{
  "n_layer": 12,
  "d_model": 192,
  "n_kv_head": 6,
  "d_mlp": 384,
  "vocab_size": 512,
  "norm": "rmsnorm",
  "norm_place": "peri",
  "rope_fraction": 1.0,
  "lr_mult_down": 3.0,
  "decay_fraction": 0.806,
  "decay_shape": "pow",
  "final_lr_fraction": 0.0
}
MLP neurons of a small language model. Each row is named by its layer, matrix (gate and up: input weights; down: output weights) and neuron, and shows model dimensions 0-191. Each number is 128 + 24 x the weight over its row's rms, rounded and kept within 0 to 255. Numbers have three digits each. A neuron's up and down rows have the sign that makes its largest values positive.
Before each neuron's rows, "fires before" lists the tokens most often just after its 100 highest values on Wikipedia text that the model never trained on.

fires before: "art", "res", "er", "re", "ub", "end"
L8.gate70:117127119108130137117123110099158134122100143123140154142145087111160144161107090110143126132136082138160096114140081111121124095116141151122141125093134106153159137088091122119106126060102136129153115117142098092143126125111113137129097133112108210125106121102111136118141141104114113134140169168162140092151147138123128127125116141080166125146153116121193149124126112118143141102136138142094124159067130108156149087119128145112136120136107100134144086118127135097116102155108150108101057153093085123105102104155125158159125140069121080145168144146149143140123151104102142122
L8.up70:168104130111078115113150099129085102118116085142102163107104144103138137115102107117129128128104128105079129121130120142101108107137122071127179118094126138166090128136155108120118152117123146116102137151115099113173073157157144097109137083124150150202159079098132126118091133118110135081132142118106111123133124101142132127114123141137129108115142134131087153085144097095135115152123139162166113131127103068105129096119117118113138137168135135122139069132151124125134085101144183097126169164111132156134152140133111116158091135111097119132100082134124080128131134139136151120
L8.down70:107165140138140145177121170127140195121107129104110135107111122158132150114083111103089127100128128114125115157114125153135138139103128175094127140187138115082132136143140091121145134141116121147103126152130147130131139100205134126168137148125110109178169138076123166139100126111095110154115093130092071146122130105066129096185090120153135111139120124126137113100132141097103145135125159128098080146143133135107113115114108108146116156125113152135082143124126158106115120091133087104102125135100120138141110129131152154161121081124140131141125134134127140095184119151086095130

fires before: "ou", "ad", "ound", "ur"
L3.gate147:113142154137132127125083152152215149131150101132115140105114127169114072140131158127131119154153091171112139137115146136103146149125138105086125117139118101165162128110136138146116166125143112089086141131125127110175116127131125116146142099125134124125134125107153182148130106121170142093149147126099107130107119086125180157105112106104118112143151095102105172168176077133132126157137108097134102127117133132110115128115092127124089170115110111101093126098124126135161106164109148149098113159105097156143110143114112082107162143105128081133100137129128133134193083125126147151
L3.up147:096137076150100111123112153163170108126143151138152138134142128120159123098118132146086094119112165134139133108128204179158156146115156143095157154138094133117142136140108206132120168131091114113102121124119155105132142158096139165114128124132150178126151128097078167101086146115129140090128106124188101146078176128182132147133143152134141133155100156140160174148105119149100119119118153132129154116138126121139158149097100109114116114150111109113123141133133167130126172091126102125117115109092125119102146110139098123144151141122091142141130159129123113119157114160117096137
L3.down147:093152128115153162107115143159086126161095108130112154163121101114124152094167144097154099138102166156089127137135103101127116120109098111146125147126102089129110131130111078117124173137165149167125141084101123105153102082124114052130141146110142098096140130112128146123109172170060162121132083141078155093129131100151143116126102113108107139112155127129122107114148157161166120162159129123119089119095144152175118124101125128137171150118143169121121125139134147140100091135115127107156133158122151165130107158103150138153088105143113121147151135146156116128128116107132129158

fires before: "ic", "em", "her", "ed", "ie"
L6.gate222:108120129145163079102125172112110124133119118132097145146100126123096144088163114094126120128091124100122102091132098125098134093122166130129098132108098090118098131118101090158107142149081110122102155163152135150149145089173123172166131110124133110135148150162159170127148122111150161148147125151113132107127133142127165124130158156137145157135136149126135131163121091185162096141132146158161109125136110112130126166149157121112130115099122070119145127119108158125052109127119130120100089165147131152161162151131167152127093131116145166099138113127146096122148157192135140157
L6.up222:149105132126164110060122111145039105096113127152136138150136157072139179145137129120143128119166137106130134109095169119148123120145146154109123133062117071123137105139130105164141149155090131167144121106128119157083127122127130132139149076171131117129162156100161165132080095147116139152094144146168147153147120114129075137100172153125121115109130146110112125162131070126100111139076120160127109139103130138119144163164115126109122126121124112101141143121126122100125148136144107136108122121095129173151136109134161136124146156104122120104149156157115108128122123113169112128
L6.down222:100114129144110091104082126117146110079120141119115183145085128084063067082124100119146105152155122131199179156098135120152112140135095078167089164113133172140122161156115079129146128099125124123128140104160159126158103149137133114168156103123180136169133142135116144138092153093136176176121144095125124139132145123152148134140096113128135129132124121093147109149102083142144145090103121107129155138116124152137129122113125176139116120131127114150129131140122150141145132107122111137132107138179128122107121124148094088133111119121121138086120125140103111098152138104148111137

fires before: "c", "p", "le", "ac", "f", "ce"
L8.gate251:178138132111120108096123090194140131169139113114130106099090087139135126124128081165158142110145166153106113121149116082086142119138136129150111115154126128125106131140153118126094149120126136146119146128119105108150132135115135114083159170112189128141080102119131098132132151131177108098156164148119116071140110140127154080143149140094145139138115145108141107140163103117110126110168153150104105151121128123133143089160147116121146117179143136112137104077127144082117154146125145115111149118087167157114104130157140144152144157122124127175102097155124142068120116155077142145
L8.up251:092120080147104171143129092131064107120136149117110134151114155114144131149112122115143090116114077188145151132118118115137130139136131144104151133127175114122100103135084147147123142151162187188113091123129106128137114107143074133153118127091160085084118119149135120107125154119136207114075147151146154118134134131122150139109124100138141125126138131110150160141120173157163125167123147139155141160080092130181119147154093115162111119094138153135127109103134161134121171101122146150102112118124150118110104118122164131087131112157124158121135144123111154100120106128115148150
L8.down251:115127155138093142169086125130096119103125159118103089153153139141102136141136116105077082094100086141099189168138110116129077086147086094110143160100123108131147108145115137106140131073149125141118153155110134116139096152173102169106155154161135161119155144094135160132125101139166116113125145125136129150132164123124111099129099158114118066105102129075120154129129129153123112134112165109129156131117137120157131107125148132149099107100108155094171125136162108136082119106123124142123125113151186108097125172111111123142141113130144114104117104115106146140147085161093113122

fires before: "ro", "ent", "g", "an", "ol"
L8.gate255:130122141103126099081134113120123130160090129180141119155101160150133173141140124152102136146120185085094145157128165134128153089141119139079165109163133091104118117123139094119135086119112105211118115109147135118101141157140127113122105150157089099118118118110120120113163168142130150148107128143129136134128140168133139148091120121143084161173119111111107174176101131085142143111135117163124106132132136146114138137136136130136118111162107162135126127134151085111089129155120147104113110159167156111132106164117113168108093152115135173114156104148133059130114103144147149122
L8.up255:130127150131178117158100146103142143092109167133099097179163114138137138112158135118091145144121140159163121135145092143110135103117119097110083156142119123082177160086086153138113132093140164140158107122105096138125147127129157140101114106155147125134142122118134111106130090177113155175105118095153136138129106143166173132138119100105108144132114170139139144107142088107170147169140114147089135112116085117160087081106116111138134080160134158151125145135136160126086118118108121107141101105120141139157139102122167176163153107136177126121086104114151118147145104142127140117
L8.down255:118109112160156145069096152105119134100116125141115154155115146136105119140147115152132110112119137126142151109153158155153139107146152149141153144141145166138065113128133110126112123110127098146119185105144128109159106151105127069068112117103120143140111079153128108170153141127110128122131135158119128127109143149072148097151127130102108138131141133128122141169067134142146125096124111074115134117109120134085135142113129111130146132122108132136146182127133137106157133117114140160138086105114119081136150116116092111147123132153105165131144049085106130084084180151170093135

fires before: "k", "ct", "ver", "on"
L8.gate13:156123161152117114118157121158137108136146130093151114089114159133117111136142176077141145127097123116155116118132138100127125136162147104119121127138113102153155117146150136116147128104123188103121080166153123131152134148132083150099132126115158130124113131145145109121103129168120118142179132114182144096123142119119076076124082146140173124075150134101135130137105119148156177097094171134095101153121113109104118113114157111136136104069093130110120122122132171135138119117121098081159127128101081108102124104126135128141112045127151129100087113113111120128164131140138085128
L8.up13:110130139150154142128149097101140102096087110125113146130163131085120080164139130155109150121161132098117150107127171122166107102107066100105090115131101159165143141141156147111159118126114133108160129104123146159170122152135149126168106149116089118100111150099132111130146087116128130148108148109092089130157151078132121119141093155133127092118168064091158112099168074123115125104147094159141117149123128149076127127077096143138112105147139133120122145135130179096122105100115120122137111139142148124160143129141148130131159078129138151153146148093149144122130141140109087097
L8.down13:136152122140130130161098160123160121132140100143109071155159130118105133148127119136107138125148103167128138124151134117140151117127163088143095112086110161117100095137148083112121134133136162069090142109159152114143144142141131148129133157164151084136109142113133121110124130179091112151116167163145105109113160165146085109139087086202199120140131089127105137139119123116152123137123083128142121129119138116114147121122119120093116115119121155165118162116096119123104088154108116112108137126143100150109075114120141118115119089149165125101142116155104154165118129135194111173

fires before: "i", "ir", "er", "il", "it", "al"
L4.gate223:110153074111139086141146142115160090200123148129115099128114109138139143160107156093130131104151179106168137094114123138103092102148100171140109153115134119106116115147102140143091126138152155150128109085138120143159147145144149131138137159126161176095126098125189139152123151139092140122152093112099145142135170084153130115142123117119087117137118164106120137121142118172124110158106105155108119113117134081091163117153138124146153127127134132113117149127109129133156127127152142136146094141173117092152133106110132110129110132068134137156117093073102125077146154086086125153
L4.up223:048122139112146135134115161157109124129116156130126093096138140171139101140160170100119131113135129129148118058138085110142124105169148180144123149129101134145136130140149129132101144122117168134114093160167101116113130149155145092177185133108123150137120117167092128136149135123102134179107152142167121142147135115127119117137127139098124115104124071150136114130122136109141163069167097138047125141129101129086154145119091140127104129110108146127123150113080119156143119145135122110116118101127155088123151168161123122095094107133137154133118157141155150144131144122117156161
L4.down223:162095111153115127105106160168157111085161147135116139169152079156130145112122132129169107100122109156107094100141156128113115120104144121114108116149138136129146174119108140099166119099084116147169152119140126072077141123097120106132126119112134126131159135144127114134096102165146177099113087172125112124123149118124119119136179136147096128180144131106123136112122133096140114150128069137096138115135111140113148082132130148125109112129132110132136095140112101124101139077139094120142136128117143139144085115116138123123079153141117135109125060189095100109079135120103184116

fires before: "ic", "s", "ov", "e"
L8.gate112:101145122189113131104141109131110082143123162146140122133127144139159076129158182150131133141131125099132160080102155136111124141109127135100106101146129110124128153148127120105153148157168100120135107168113136112083138095164087100170133136146121150140070157158166121099149126119137134150105150175150146079136114085125159138127114093132147143132112123141123124134115109153179149113095126158113144165114136183135130117118121141136122093155121123124161148092144110177140137102145133154102103059141121129135070158149119140142116131085198104150123125153141132131139113113118147121
L8.up112:147141095134096087091150084095090142137153083063149144139169106139135111139138131101163124110132120117194167128130089132130131139120157107138092110142172110109106141137111148143104107149128153101117142210102121128120151100111160113118121107097115090166151129130130125130162132116138117106093128130128181085135153100156132092121148122125122120110175146109138130116130084137140147128132134150163151113095145143129100105101135092119097141130125110112168096108115120151136174118151110163099130122130133127095129120185128123104144157105123104076120136109143167155114119126094169104
L8.down112:143155113172101137109124126107149117139131141145140135137174120105116139103120138159142128136146114145126107116135153100139087112113122086109101093088116133139095118179167121157121154155170133155123083081149142109125122123126132123108119105109130092125079076164139131125133144139134088143115162155065091139149168104157079153132096137143126171165136097120141142155142140147175154136147132119099125104156139113119124109141096116147161106119142110141146136103122130190094078131124109123150169127116122074195131159152119120109095113149169113150111128121104133150138107105167110133

fires before: "ers", "al", "er", "is"
L8.gate55:108117132147141169114170146127129102155144145094152095141125120144172122160123134132118084099108128144114153152136131110105161120139152164133099172118178110142168118099121129129134131078167097094123162106124113112089151105098111128123154106111163129126117150100107138140173134134132129121139047114139151115104131163131087102114109132157172120120117153106104115145147145095107144110153109126100122124130177128143166085144160129120125142128121136161087092117134095089150159132146152134139096120142124114102074109110147138116169109108139122126108101168157115058095119152152159105
L8.up55:170129175147166149105126116120109115133123145155163108133141117147097151144128115153128130119130125131081138121137146071111136135158130148124157131154119145099176133097189119170156124133120106100055153143135108087146155164130105081158139164099097104143146116125145118136079163141193144107174138145136131105154148132115142130113096110131101127161135118141148103111132103138110182109053150129103131129153137103121139109140147157118120115118141121176168136106110151115138111118128086125105129129140171133148096165154114089165112114111123135155102141125120150086110127155103120118
L8.down55:114141106164127137094118132120149131107130154137096122112124155136066096155097093119104150126109111098164138117098152191092176141136174133099135074136183083126143108169161126163156137122121133089123118149101089142114118131115118114120121132118147129096143170151117174138116158144138112142106087155147094125116114113138174102098099165093133144116130085126155162117145132109167101090094152117124146145136157158150091087122144128081111118107143132132127109106158135128144177139128162120156111123144144166144145104153117143124135119138123087104158142172126165151115107110133130121

fires before: "ay", "le", "th", "t", "g", "a"
L6.gate335:145155120116134090129120134144141167181127123126117143109173096098150112164147113130157134137164128133156106086092140084126142135154107149121112078158113135101132107078153114117132097100114158100131084157109174137136171126126102109136149124128156132100173111112093114103148133108130135151128089141123104119120176084115093149139131086144164132135157103127163153129119108113115100100136132173091145161122133135136138119077116153108123142087118119127124109128141168096103084127111136115160078118131135119154130161140131123162165127167167141120124084115122145191130129144081157124
L6.up335:129150148126151144145172128142141056185139109097077103115144117097119148117129109091107121126131103138163118116172139149135108159112150114105144085137145128158132111103145137106161108173081155122152150151133103155167133120135159185107129165135080152137095139133150101135146126115138100120096106161114097134162107118091122086154130094110163139107137135103125103131131156097101104112125140151121181109106140128165116118163106096154160165168162169138126123162174150073122088090152152144147120124145128107148120116132115119139111100142120113139122115132165131127143115150123150129
L6.down335:130129105116147185150156150139105129140120145122133119165152105099091136163164179152184148124092117173104144154098134179134104144141122128104128197109169125124148117133112157128132135125139127150134132138130117179100117126118104127134104152105139172156122154102127141123105091153126112121114169100147161176123103156134103119172098139158145125155128111101121150121157142091136133157119098155116164123089144111127145138096142160144145139128108172129148138154087139148140163122134134109149165099126101102166108149141133135162087102103124114131103183090110100145152127077150133095